Weights of a small GPT-style language model, trained from scratch on English Wikipedia.
Size: 16 layers, width 160, 2 heads of 64 (1 for keys and values), MLP 448 SwiGLU, vocabulary 512, 4.59M parameters.
Architecture: rotary positions, no biases in attention or MLP, untied embeddings.
Training: 263M tokens, 8024 steps.
MLP neurons of a small language model. Each row is named by its layer, matrix (gate and up: input weights) and neuron, and shows model dimensions 0-127. Each number is 500 + 50 x the weight over its row's rms, rounded and kept within 0 to 999. Numbers have three digits each. A neuron's up and down rows have the sign that makes its largest values positive.
After each neuron's rows, "fires after" lists the tokens most often just before its 100 highest values on Wikipedia text that the model never trained on.

L2.gate301:424506505544513624536462431553433538519435474519536493501492478478522518465546455516633505480462430463497488432595449414528511495604499531505593522554577574522529467493432533499580552480522463453514446447411499493437477498539559514534493508570529396553467536447471394540541572546548471474502498465462475529481426486441522554506551544504463528502454367475515584556519480392561544496473
L2.up301:513500460534539474483468454594519485505541472517586433518485549480484404479572451528522457558477474432525455580491576481450474466553534521467508531435448433458450524461557554509546461425536480529503505464496533464563582530523494552540489486504511374502504490501509612617501497418503509435482456454625594468477429563510549580550495441443498538536410420529481581535491390530504571479386
fires after: "\n\n", "-", " (", " in", " \"", "/"

L8.gate297:518429465491502457533550547522541450458498490492463526573489490420507414528588481457530473538488534499461468497470446539485381530629489567472484513500476537622446532466396525553468509470482530461480502536482474397509491429506457494467524506455474461541574492517547482373547500585421466468593485487397491492537495536634584522472559439499528508444445515558454478477553453460573483517516
L8.up297:513466547379452592519537492579471449430465479598565613568450503572526477513595420570557520494549504498439461538509477530450462519454454512449447448527468496464510481416436524474590413507516498511461515486395469531485443556520507553573476480537518494445535472467504534527578460572470520425507467511458514487515562459545572469572552578422517464467449458527461411472529417515529460529578
fires after: "n", " n", "un", "l", "on", "ect"

L2.gate108:450534429534557474505426405560478434524443477537505478481549455580506528582479468484482506526472500461473458500504512585643428572519532481503584470485532524590486417544521419546471531485457564493535592509494455574557419543479497553553410435531501586448471478468521475533510457541484593501517448537570529566563530384506542533525534570460541490531560443432552546454533535429490547451498
L2.up108:602536539470569431530574475543417496478510521471502498416602523484464459505520556561494427523465539431427417567507533449457505381565489505495494479474527434471462432521486469484493492486459504580531443562500569482518488550475500520512567519519493512464409551519496502518451503439461446480443522492535546609476460534505441555559420462567543586526479574430540591615573465472386562444434
fires after: " m", " h", " R", " r", "r", " s"

L4.gate318:488539575516539422558453458479453515407433524588543485609472483479571573514522592459471495537521554575486519522545440510525511542609484375455607503443391415538477547473565442474497493517554491571526468522496556515496470502488498494506514497551399553450466497378356391517605516552506487451490413493514487505554564529476526481507505517521497517502529525459493457380501549583570543514514
L4.up318:516486527598432527494444469542488393529504515538487446620576404478540446552473584443517555508454522417471521553518454431579511410414537631495451499448466555569489483414563501545421555480503519408514451488394485489496487412574494482512482568609464582580513493485510425445554457543495406536453456509514598591535476559579483557463491515500393436464457462497469508491536503387511462547524
fires after: " Un", " b", "il", "an", " the", " A"

L11.gate46:520439511440485487424528458526531584520488471544514536403475540467578455616570421437507468498435522422503490543549515613540451437495537469557533434458465449470491544440540422534556452545600591493602529459398590466518493504485460514449411494441524610546539441440504505557564551486487556386497451466452471527532529491501535549553460459441534517558467552472512454516447469511485614397572
L11.up46:463491551537501548515446493470501445527532539497486540446497522499495550539575474474497558451479506465596537536540535432409519547498466550392476552522436536426444575534529478547490474539616516529456552501519565492392407598487542520457478443538456570546531498550489506559517536481387425518572486582536489400482457482480470458547524463519438460528468504581532518442492539559547485484517
fires after: "at", "el", "o", "al", "v", "ent"

L12.gate428:467595576504550487470560357577472494568467553488450486471588517492577496507468415534478498474484501529527567477505462522508589530537427484387552547506444437493495537466528458471435554440442483476586502485477519673573506558545485512499475565523563462514534514445523450518506481618554466451568414480482444482460465401610502446536479486453476574561426589459481510471469407523596470485473
L12.up428:488515472487500452429515567489500540510491578598542551485550501546536526539524569550487550475537431528535451543475511524581560516502522517593444485490616520405436437434540440483526543440429497440452504417566588555500456492528445420523530502506441590564427497404506603517496502516502465375444439522609447562503402505445508428513504480503534477453495487499570454501441524556468524420562
fires after: " the", " wh", "h", " th", " The"

L5.gate203:475473415469535528445550578500567501476483497432501467527409553377500513506601398527392486436499427432496500513482446487473508513493523518531502421585452550518534462496408432424574535523453538580510542495408552461512588463547455556545549523568428471501528495467475483498439618423559479533512505506545563504545461536446560485479496457539471393424524546396554551509535405508506538485507
L5.up203:508434491444518510609462423553464473429435516464336481440499505475538497487518515530479412561556538441493452459490552528475517507570499422583549446540528436585481469643485487549531488450480493481514458545438531537515559454484439464510507541451522510529638496482495496413427568469493507500513493621432516513497546491598492486472532551465539538484485490478476670550464552480524519576524
fires after: "w", "r", "ou", "b", "u", "n"

L5.gate268:527490495419503407551590533501440511419489424514473489501493488512520438513447564445504458479584563565492502526542492572476468463504482523509537567519507387458491543520419546509414504502495448492406475499420570510539440553499620440557587458531518559479518513518432465403571428538527483492581455513452490475581448507551527559568507586505566483499535446415414581539394501485440514474541
L5.up268:507493509427423433466527434540565546458493475574560563566487533559479412424507493487471501440441468511532543534453432500561518518539458586482495511511481530442474498558471483576600545471447450562560459524559427387568547562497541544598463537464523536522502472460395535524469494568484549425533535441467451546518422483559504452422470545537459494503393634471409433538468446522498447565555
fires after: "on", "ol", "il", "oun", "n", "r"

L8.gate42:565519496500526543412568458436618555542555554502524518544546494500515509453582492554442458385515481487454518509488546544526533475570478542485445525417467475523428536400427542492504476472548487438473568440517501523452454523517518529505418507506506500496603570647492459542504566530521444515494607514558462519478440478451508463490459474501443505486501527477620491479541590545481486507512
L8.up42:400471503434561434583505391506430472469492600454410490459553507475556494392503435429491481535559487509501530541509458538450536578499395551534551511579549471477455515566451498450500430504627539427462429474513536450513510542498519591482514513485519504514471471552527549556464537458515491545493463495461554526409471523563486494541593502422426553447521523474508550441551470525469356586476
fires after: "i", "n", "ar", "r", "ol", "t"

L5.gate253:502502585518521491456519513515438539513559496509554572578498515459535612456467369506533411480486515441389403554468586518477479563476510486527415542615492455555477524526438379489505535472462488384467468488510438538516538494533464438495469515469502485529433478445515471483560515518468412497539524406405442564609517536480526495450501468636473533462527528516523478505539560562556540564511
L5.up253:478449463488521479513524544429423462534503541498497428493486534488605617453388515433520488486518450495540458489498479503519470406515430535466479444511503465521483419526483514510434467469587515503570479503594441409533535480463533593411530538437474414421493515517509541570490629535602442516607549466502576526452523511568377575415549548495440511522481526476405525523396457526541493586536
fires after: "b", "r", "ar", "al", "le"

L2.gate25:564461538569458524489412549514400484587493520498483461442590465516404506441494488421479534555512519541497486477578603513423490485420537533560610459528537478474456638572562490592503468508385586420558496573556500567466541453463436478578456465542505467492489449481571448497517523431484478462569574425455509484494444438469483486537513499401455466468467402563447618438532439505554552493528
L2.up25:484530532495475400473567537582437454496539501448490492482459462505411553488478483536515470601504552566523495490480619554487576519491503486535482474561470459455486514623490461574510505545453473485566512453469526467517577466439463431528516521528613557549487460480549481457509566455501514498535490479510437401424450530571486456461612468517504542497449568569407540446491433440518518530444
fires after: "-", "b", "ow", "ter", "f"

L9.gate161:488491530460575501588543450571534466527572436549541493472485412459515509542472453525561484569530542489480492491464465564402432454458490594512490457529496500503399568443479570549587477452522517435468460464468529564562499507447642520481452473412546488455500528537494550502551486547504480511441535504495442506474521516500550506497551537536536529546507507448417526464533468616522487595464
L9.up161:492457511536517547509552496559550508503510428538435477525521579563420624521453561486594534505534432423451502552427577496393528479491475572502435447502575553527496488482528473508548533567468495542458434421495446525476477443462473487511571548452477458473501513444490535421498490586461556481464482508530574450549405606501442502510444561480418509445411526556511557466495534531465587393455
fires after: "e", " de", " in", " of", "o", "ra"

L9.gate29:447490512573484488431496557466448314445525451525413485492580460437509516494476481558487577535560434530395494477418455519602422509466516464462417457527491464538459462531557401415545492557469564536477487648512549496484534493492442478520473545425551512523515461471498451501506539489515470510480408591426526459474485496464461516427440561410587480487548431441551494506539513492510421572504
L9.up29:450527489475500487497371479436553551481478503511486454488528502479574562519561527505505460471519506514498491569492484558541530519442575503377490499470522590522479561503533508486468448525541449398537599478423448500558472594427496451551507484534518498590409478509500438494556486431540539409500508467521543456403530377484555495432485479518570594533564551492466405496544537471469523535460
fires after: " A", "ch", "em", " P", "x", " Ch"

L7.gate68:497516565547538489419431523558561603433447571494343477511542495555463569564532433559444503485502535453533544485535564544530500427508515528530506573543540540507509528507473460518527454457533559493468423523545503489534530518419536524510528476468522565445443509466546534573467364487508497511487515523431496571530593468484557626507446422438455539476493432482494550479589535477449497534579
L7.up68:496583489512515459505502479471574533649422535469434514507532515396509552536503539525484478505461532417433504616480592536480570479479472523546489582482451389511628572510379424456455493486536512563461491433532478520478437562475516469455516496557514593469492435546560545469476516482500496499496517523429441520439402453488448505578499524429482501496506532492539560548594497454455519446471
fires after: " m", " and", "ec", " h"

L12.gate71:414534487519467506462550426555594435462512531538445530560432495433600441434558530478447536461511529474491531531574573516562482457520475529490469435527486524521388575567425550466512485517496493445476538517525444460493528349503470517458577554421525512546517530470494522436456462505498470480522531539550472444474473482539531559555485445419468544480560549531524439533589393514483509460422
L12.up71:491527520500536635459493520482548510473469585368546460577609602545505570564496491493513495368525530493528508496565516467457392544515483485440532574503481511450445446454464489539501450500567497592556500543539544509478557466452458623421406522502479490519523415505492453473520433610454424441581547520586493441528457487424479499542481443431449519505502531474439475517549492565518469576542
fires after: "i", "v", "ec", "n", "o", "c"

L10.gate400:505528504537442481411401549538576450479483462439526487486539453494419448513495556499436608467575500504491567542471446441530519493485490595504544473554443560533450452433532432383452495441456589462548401502540453457593508461525540595500483643453581490482519559459525524545534489502507524513511442491566460575485509543458579437537499497572485444534417476500560546575469544587405543483389
L10.up400:604639477521519477443476512550413427510418485440408473546526487570485550520436530462440545536545457445476531541501496562483451497539479528438525434532628474444570436486509497419431521461508535508458481583486414530433514488481589574505518507563481492574573580538484586476542474533524501552506488422438465538539550508414506433503466403501529476605432553596515473389506508510505487522508
fires after: "2", " re", "1", "er", " ", "e"

L5.gate198:511577507523477521563503419463534532524419556517456494570534518551479496526469622472463566518461513449555472497467533513473475410456483512484526491467503487456520506588485448526521519537470482527575595452548503391450465606474454593481481530471497533484487485511531515459561567472539436443494509443569562526467433428475571438478508462487423449588503562510470542520505369559417551419555
L5.up198:509441474539565452453471539445565500522544435506581622509535544624512528473537525446416481458576506495454524495528444518552517508569522608453507467445446572457614525530446507460545586458406551439564553627506483576485446440449584476494534519551515511570453498483584479502487461505593545477444426489471577577463470557481443445516422526519520511539443467522414454393501409524490469465522
fires after: " T", "c", " t", "r", " C", " c"

L4.gate392:449582497457596558483438506503572552542513518565480517566503521460559513467462553577527494498489412505534496522491511480564480530482510450523560558566510497493581477490651445435490498475433477538538537525449499409540459476462444491408494474543433513561490487399539570415462519634489459494491488457577523540466476515452468507474427462495571462503489531442487483531596521646587526478545
L4.up392:534476435530484431552490469467642409463582466466538488505454537569492498426499477479532568579556469490554470514542575546518528433510501390534402463483386514457445513552590473510582511491523484475571514483576490487510495581478465502537428515475466520450526527441554467465448510555466498435557556484480579554447492541410438498456475470526512552560501431558497466404545411427439523437453
fires after: " C", " s", "c", "e", "ur", " S"

L9.gate1:495431535547418378529537513583554509489537502566495439437514504487556541476653469612464453474524546520450461547486453429541558503499537484595523408617484496461504511535506434470518495504536487506459446577553538478511517515494513453477537479496489438496551425548352474440610503526505461528574439465501526528453468573445479498420513447496464483390476551489465545467461449510555588465489
L9.up1:400501545533446394493525417447517506488551611592556448476441492503524431517536484488470490467572543426455550446504428492575563482428576471414437407558406573526500521411602573505451598431566421470497479547491486492544500527429468522551479584425563484551490437502525451513526506515524460492396491460492395456556506454508494570410576559506526548521482560508589474422572518490499562564496
fires after: " a", " A"

L7.gate17:436415534522542534456507443444475451500519453529438462440507483430539450427433433521562394546482391489517452536526496485569463434619584507513558471448424460529621467555485441549517489469534556533441441487460446549487505467483502412464577537527446527513431502537491475603474482493555512501507496533575464494523489468564567419477502496486568434487450428570477531608405443514543480501493
L7.up17:462498473417495510450455483526509421557515558470464552505482498645552423530507430588514507490541527624541477530597578478520475471551509450499507528554588364630580445413503490425457491501388452530491524497511517524464491534541528451486516478543505555541551489518468442427482478628481540549463584429438550578440517501535476438470539559588558499509522413475469554501448538475527517514480
fires after: " (", "-", " was", ",", " and", "=="

L9.gate153:483460475510523520531586570565479387511488511418508406485399451432453568412382460540470496530485452560473487526427483483471557452541547451548514492518517531463506485583505529481573521396561527492487545553449440499508524512494575429460467535481544484561467549535507526505474634474512512534483538492448474478527503495505560542476481505570534510480406524532566562449535532540574506436531
L9.up153:565447488523525435584377477515489503524522442435448435459395601498530476476536435528575577429498477436408519441508635595467500528412616535445562362522528582473383509450570491423454493491460548517477381439513501503507466464548513481484573521561569496543463525457463466522552521554478507456476513492506528485563536441504575458493572496550384480543526520537526481576584447447504470466534
fires after: " J", "u", "p", "j", "en"

L5.gate259:513515442506514482484514577503449519497479487535446488527450513458500496471482524520488512478432523526560494455438497464461437438577458504518563421500488512402529492438515508434413561472587449489580446650547513518469583514509600540572433544386529487614461519562490501503465468484547477598510477557456532385568462469502470553540457492440521595502517443409516484447422485377496494473539
L5.up259:515574502575509418499515490472458466496450459500493488565509492500548378517453601404479475447423612506569515539431575492462513387501423417360474546512478524567508482483459510499491486452461439420596481510465351491529511548511535505455477455470564516558429570520553546470547498489503478491564427454564500480574517543467516549504478463453454517500539506520505439454545468484567540466543
fires after: " ", "–", " ("

L4.gate305:514574577546501548453626549555490466531514498597515413495413426598439492426424364445519467550442439570520541473517559565471459523459478522517533419503521570521458555631464470461425503558514476522465466529515511485479516515478499488557498510551478498373534505498503528400537478540538496506515541477599451615451424478616541450473526518475529539469556527518525400495465496534550418531514
L4.up305:491553528482502571505537463561513473444578505536574474572509467447467475500431544516503521369368565456559510512462584450469471451493505427601527410509509563506413496430480505520430548516423467475540508434485466476532517438501538550441482508534521535477436563499571521462461458523455563544523577473459530527444504533547558436563392546532480517422541467573486491553422562601515547543543
fires after: " s", " S", " Al", "z", " as"

L5.gate264:530466497555415583597521506504537437584516523575496482609555434431466485516525491526519472514471503498446498546458413471558525482620417515474490457538393424522455480533454484471512460543568560508458445451587549513494492518441520554408551514440458515471519608476555611413523528471502454471455522536520509458537409412515408464471582383517522560513535420475526452494570535467502574454584
L5.up264:460468486448412465502581461466529513563495504524464559514581433461466479527581481545481472526505533469395432528573474500484451470487541553524490457481508542585542383498471605470430557453576422581468390608484502539489539521504565554517509609458511473508492512453511526531564595455465548482466458474501402535645498473488528557471585456463490397450585453462443531545529492514473547564535
fires after: " a", "–", " he", "-", "se"

L12.gate73:534501481536476373542489460523478504590446499568530532444620475467529497549570469528453601395538569381645435504541499554502474561470449514478491540504431432457470493523531518479478440493556555353530530461460503527539547578504485574509485441426518478467367490522515408502556422521471430439506541556519518448484486516489470476537573484471487538502551499465516514472507393429505535501517
L12.up73:451578488490507461501511367494560479493539474528491578466592486500466535498478529539534505542458506460474488459551588458563578490509427522435445554499562507457483455447449536528396578410428490512515604469550542470521468523457512549525483484409570458561494460512536554550521392564535524404554555447488437558420510475505625501497470523505547495548455534504373455527591568496529493410488
fires after: " wh", " th", " d", " s", "at", "h"

L10.gate171:482459463517557542512474428582591469543333437524468443508506554501547466536453419579490449463475489548505466488512580493423530539500477582521513497426502402582464446543502421508510445455527553464545360416500474509468538496543509524462475503446597520560529484491544475539659525468607544500480542579527499498477468460536523506532531422464531608538401446501509553595526547515492535457454
L10.up171:474561588428482496546481561512494555525467438446572602514546484438467510557500467473465497472465487474558525503498427406461592470484456553493556544483438428484451601436523481598511488585501513457463490490486581461454513467473423541560527471375400499542551418493499467507530475507561544517600498548588443444486521481527505492468501542378494520460441456527455556493576576561487490468610
fires after: "e", " on", "at", "el", " th", "al"

L2.gate188:569505448493527446471526530479458393631533490566583521490494534546458413529477475491519486499471500490392406447482571491481534489470504564511462514455538554517555510480453485494491400509495416552499508527478538506457451483531410464439427527525546439464450606486462488457564521512418446522574515537510590473491628462529511537455462559501584465512490628558476490539546509427428442541562
L2.up188:472489489500456444445457473420496437526538503504553570456448519483472566514452510561592537511535503505490486474460543462537462513425500506470473413495418587490531560558408509430477474441452523539551518507533559457515499466438403554559513530555529525422458547479494443543560437538566547606467608348494474374523571499463467441463491473464485523530462529614561465497594503498486574513496
fires after: " ", " st"

L7.gate368:498559481490447497504520549476556465508460524508561522591567481494531500426583424404497496498483618541545508482458490453369492546503438602499485526478490461599452525586523518438425484443479532444477489412463397544476502517509556509550356432513490405542517502498559579467419510537474480432537477523481577444502470501547451612496472522469528481540472412545554467423430542528521566541459
L7.up368:489489443455515420433447477507429430417496604509516535470491413526516569542537515486449475598494533563564433473496516547566481557461532455490419596535444379526511520479483526496577540469515477526461508417498581462521498549481563475500394491577506495493519446523436512493529479589512541444570559570510553453470581595588620434597568469509464440496516411581509539502530515580540486407470
fires after: " Un", " R", "un", " r", "l"

L9.gate369:539510593547536453505520507482509441558436501589529544541464399512509504545557490439471455428546432529433462531534567553480501448582544619565491515484500479407480499452454496566558487551476514527534445520460478509470477489548492526395406501443385517567498562452530464471525536473457433480383507538490592405475483487518455519477570614472478587515489511405461632566566436494443462534524
L9.up369:441535553496560491574453523531401466516484603453511544516359455422536432541587460477470471482516584472482467514463501512445545567449483537500491413513527539522556425443453458506542465559438511596517543589500539485512455562488503459508524520500508535490451437442511391525502549478483534366488507534454375496505540532365443474648533521448477436522498484494418556439537605549534486565494
fires after: " J", "r", " B", "g", "u"

L5.gate135:473533409593434557537563589455537521510536415438459409506458540499530389412479526576515414427474531486532568514448466402488474498501506571535487522582486509533425491533533526524516491513439557451525591587598589481467476481391471481505468476460572557570465517576484463517505524480507508489516622406445552500480547463549485445461486497569469467442460525477518541508471579507544579481511
L5.up135:477492471596484519552511410482489582505521627476431396483471467544458514444476472487489460431555515483451546481532545484554529501511506442528493421459442547432387462471446521489535483515574512542557475598427512425518491426447593520461543523493576416568495495546515453539429557617429576530458496434515465473553475497462528525533577432494455471497472561509510476478545527590517484554494
fires after: "r", "ar", "oc", "y"

L2.gate136:471475446547456476460431560444499566538540502491521521513588589429468539505546435484470517523513478467516515482511512461506433395476387558506521566539598471401461539454498419503556438438548541558518562548502587513456569594496540462595495520546524481513555549480540379504610609525530474536494574432545527499421396527464502495478491532530545510525506551556516502575534533433523472535558
L2.up136:597445537544507524417440516521427424631536515512506527635553497514478437545525500423535483506525532519559477512565482461510506544472496515589470531551503458492506534445588498571501485449486351467426522407525519496502605526530451524555504488521591486406519492477489466493482523508520418598430517473607516499492570446516540456504543541456532497545479467460499533597516478518544501408522
fires after: " ", " |", "-", "\n\n", " \"", "\n"

L8.gate167:518312546589420573518411461506480500485428519521549486434469470506413563441479455549459462521521489531626561524444505496421501570518479482586562505506500485521555535546529601464438525535449551492459536494438485590449518477478488520415395530542476475545440563517538509551564555408456479393456453507460483514503474634547502505608530465503503521494453440424534499510611529549468504444467
L8.up167:527464521575479571438457483392542503485533509507511516537528552572408479602525438525564446478419614596525499466475561453556438481476562464469508492511494535379466503542554434475611483552447529453560552558456577540455417513484557474381472465455452533576499447465527539520493482502548537467543425521491451566534485467516444532462515440490516528548450440443513570511497414508556459499539
fires after: " ", "u", " E", "o", "e", "E"

L11.gate348:485533427549468493553497597403446491659547523547496467521543518576598450511505525559469475419520501606457483481489463446418517471590502525515537513534572516558470396444518443429392503433453506498524436515471486524538473442547463548569552495547520462547459633495460457452585528453465410505487394568542468470537542526484445467584498546462463580483469538510477475466487529515504430500551
L11.up348:554600478528587439474618588507510503495454556476533595498464488541419392411450536465492510468576508529530534482444515483524465477565484489391633531443402458524511543494435547407362412500492502493467451559490547512498546487494447563484488446467515423555520498570481510516466416435493550568563496418479509461551546558523452563502435474482507548540400450469546450533590533528463450509523
fires after: " ", "–"

L9.gate410:464550573515513532518426540476545455425486546461450556484537643403497463466524514544537513538483572571564506560538477526551419465538549413467498545547543502531508414533470518430531536564415476550379543475438506502444571547544521513468560433588361426500537563543409520534530406480457517482426512538425465566474465534564533501493494589507542491445540574544523477497530452514537538420455
L9.up410:458561458450486453436493510457605452515483435555571634532483457534453457577549482500532432606620487477553456454573474480443507491558511512508507534557583559511467487440546483569471457511489498465534532447484430480502489540527480453519482493461462464553517513466519538448478387545509546489524503472503588498555567456573522531509571502503531628518494567448471448479496522494448509481420
fires after: "e", "r", " N", "o", " U", "at"

L10.gate341:487540552473525515573482449484444483432471450436505451501484590533552515449515532518408525521448527569512468444432535477466427455527496518495539566465404521609550436467457498457476526551506530525495513472495504484496510571568528519446446432556535618478450598449497378404516523555596361501579487554450493439510509488565540524503509503507525549473485496640444516473606544523595451513482
L10.up341:494581435579454543532434547524490514473437471515547546478500520470559454447389589439484521478490472530423432469562519410530489525522493506567547465441533460523501535462566460550549553469576582442494410435477520490441469393620489506437462448511558546606487518512540563511521485486504396533551518464510415527454545529553552511448489453488382468493454481531513598497482399575557492490470
fires after: " Un", " in", "st", "c", "n", "v"

L8.gate232:536401438482484447567550487475517538530469530631496460475511547477486485370501556492479575464511515368420506489468474494504531419499482549455502540424543461411427425523510539442448543525599505543546481438433617574422554422506531576534443483463508466439501566522476486382458583504482409519509553453482459494493501496429550463529522591532576521461564490581502546448434521499432443472508
L8.up232:457513486544529524385525462590513512509489516496409504485459464535594501491527542508432512547532451522572566469609566534594501445579514458469542477543437487513543377485553470479525498471611498469539467542504587476555453475428539418548549411528441451527511446504517501467455513402502504593507416522379403486544421469482521525549529412570507512375445489506470464530540491589480486447522
fires after: "r", "ad", " R", "l", " D"

L8.gate63:456582512541570515477500511522478460504495535460542536580538463553486553526581529491467482546487505496476452544503532502431504548573499468332578539472510359472509489482428431490419450477501568488603454451534405500559466466413447429547475496488466456486574571508519567457527545470508525571500493483550485603475496468485571489450525535491517583509562494566543536459426465512526565482531
L8.up63:560517443516491443494516461544512517566497480583662508459448510545434482580501420440474457479602499509569417487490468454577490475406438481534596473451508508487481496432401450489505533515547536340542552436480508467537575610493584407533476489510523519459518475522540536455558452517510448521498458524531480549476499469598498466507572487411522648443499486520492429504433456509497564417452
fires after: " m", "r", " M", "m", "e", "c"

L8.gate211:494496542563548479481504521492452507530486413502513533469476491557468456494444574467378579511562576498429573485654512466437404553480480514448492488590476497541470487455452526498417445466564510482427471441452536391515498558528518550449419489446531539453513525481585471461557495519581522577445479569514586469474526563494485434500516495492464482531474586433457494459461463517532445501564
L8.up211:596515493497517567532502546505539459392533445448435518533450590450546517546452479523483527506526440422399549536455455496454515472491468412468483578596521474522489472478550535471520559529415534521433520505535547489545510463475514499473494532520430453501525463569494488462551621487523564413474418447561496535515636526527498555441531568581491565446426472454545430463456460487470571491447
fires after: " ", "o", "r", "ou", " f", "e"

L7.gate211:508443540515431504569566451522582436498557555515559474574439502491560497540419484466567543520429546519597521522509419486432471451459427479492513513492497556432562508522555467470510521454541528428522563446574495508450544444399460541532491457509509433537474540530547490513561426554450522435542550552494424456518502543527548540485487442573505431452526428491513461472505531551466419449398
L7.up211:398476473485544428593500532481419425474500485460513455467441473493418436575516564490523493508488530484494574433521447481512410564475564521519559406517502515495526464415539529394544555534504577377491440428565480593537474517453510582442538555565557472450479518505495422491478517567519459485416488479476434518432428501458457596475420520560439512476534571517504578535520477583483478381487
fires after: "en", "i", "t", "o", "id"

L8.gate146:496484482468498510524465419458503496432535561604485490457441381532472563418486613547502509450451503451505549457500524476533574483451460498557502512476492471491561512512514487498443499465601551510497472550558523435578426456401525449514559506474487546566518355447577526449537469529469461530517445502546584478543512520544505510550426500572516406547501502563549508417435406651579481512539
L8.up146:529534484527480541539565504370471465613492530498389557496483507497465490466569560565470413504493504448537493468437504469615532547615526526413453484466409480572474540562592526445538551444484544481469469514517501564571556447487523471425527505497534394518509525510531464449495469429442510477546411451541543469473439472521444435539416476474446504583454501489558487477528399542579470536525
fires after: " c", " C", " l", "ro", "c", "p"

L10.gate219:561472424494496548429529516644564507436465426445498520499600496541432422575429547598574468443507516507502539508411461563536446517504516589557395493424551571526484508483432472405518457566504466492528491435462473476538479527438500506422371567574486447529512522545463513552561442453488455558390486493485491639578591495441589513490508409472455492534532478451549569483502500457490504496518
L10.up219:508549575486454361446571413527502479412440489526546535428499558472421526453552508447547444506537556506501533524498384598458490531479466485535501479457473560576589457515526464533405557497579497481531450484572507528561522543521600509448492529401467525584428408437526529533520486546505462501515445549464543483546464532607471510460555625608477459419509483529497451444553395400437490555530
fires after: " m", "e", " le", " M", "ol", "r"

L12.gate14:457512557361490354436481556469504444556484532593479511522457525458529552450566595556479440443484505466533486533508471476508471462505476529536446569547571448531456474502443489542437483521453441494477451491548572464481529453550512571477458459462497480478492460574573483484431520365445430524564551509505463537530588514463491431479454524484437523500468429534570498536547461504518489568552
L12.up14:543577459505568444390581504526506516511505510521568497380478579562568483507485518469518439543499466444426446519474499489530461574511509545473577455560511597500442456504543414495455406493549527427493443469479374488503467540412521480551505487541528421544498498589511605461471451499501557556460525501517430538507470498447413519403506520560485501489493479559494535423543520584423429456499
fires after: "r", "l", "c", "er", " d"

L7.gate225:537475454553582523445495513562510516438580509452506490563524485593577454446489402517646420544512490604478425418439507457477470614514554494474537409467523498522511592485427515499492460478476563478549572488478537590520551475562504474511422559459457495445443619510534500458416548506509508477498435455513500528493503421494511493423419548455460484546531451626497537498425510533525495460526
L7.up225:500483440556483494569504414548556525372534570462571415505473469575555464462429429476514589510486515522423532494411568407524443568520427417607497525540510549531499491495539510560489521511493517452471478488462503533475537468467472536538475561468539509437453626511454502476589553444435391469509450448599544579501577462436511548507473574545484453424546440550564467523478575622531454513503
fires after: "-", " a", " s", " S", " G"

L7.gate308:513345502448535507550496462508541544477519473438497536612469452442478509527424571550414576526503597512558514506508444522447475555553440421449487498532459539457408503492486489510473422451494518447499499448569464546433481569460597567567447494514493546524539585487483451552508471516536441497501543538455484530467510545444553607599489466559373520400463472514458507443456480540498422479546
L7.up308:424429463554542519586420489592482485575521403431495542503506557584503460521510465494555545441511591509555538456501541508502561483528601489482484441559442507412479501496495458507553468457486522397427416488593552563538487448441503553374483512510531468499414456512551574532519463601504485508534550530548442472544486509544360545507504438552490423437561513409459549492472536532429516409587
fires after: "i", "ro", "a", "u", " J", "o"

L10.gate98:401528544470530450517515441445496512495469541560487487560418571491529537447444520557592602522459469441510377425526517392591545521438458486508560470490528561505486545503509522543432544397495585457463504389476491477441474487484518490489542445530565434475429511485560434520551526518464523485575483536526522555378564492510614438592410576477515481482518469521446565599461498508560488478493
L10.up98:528529399523591512555560514472417484525519592436372447531580430504545420433497455555546488471560472532573499550510481496540507415508500405490433472513506488475621528475478457452459427532451513464549462526455509590508538526447542592508590481465538541559428588479543465539437499528531408443576527508448424537499486461395446432524540584571538501469575467538512546513462548442532554368528
fires after: " T", "T", "-", " \"", " (", "h"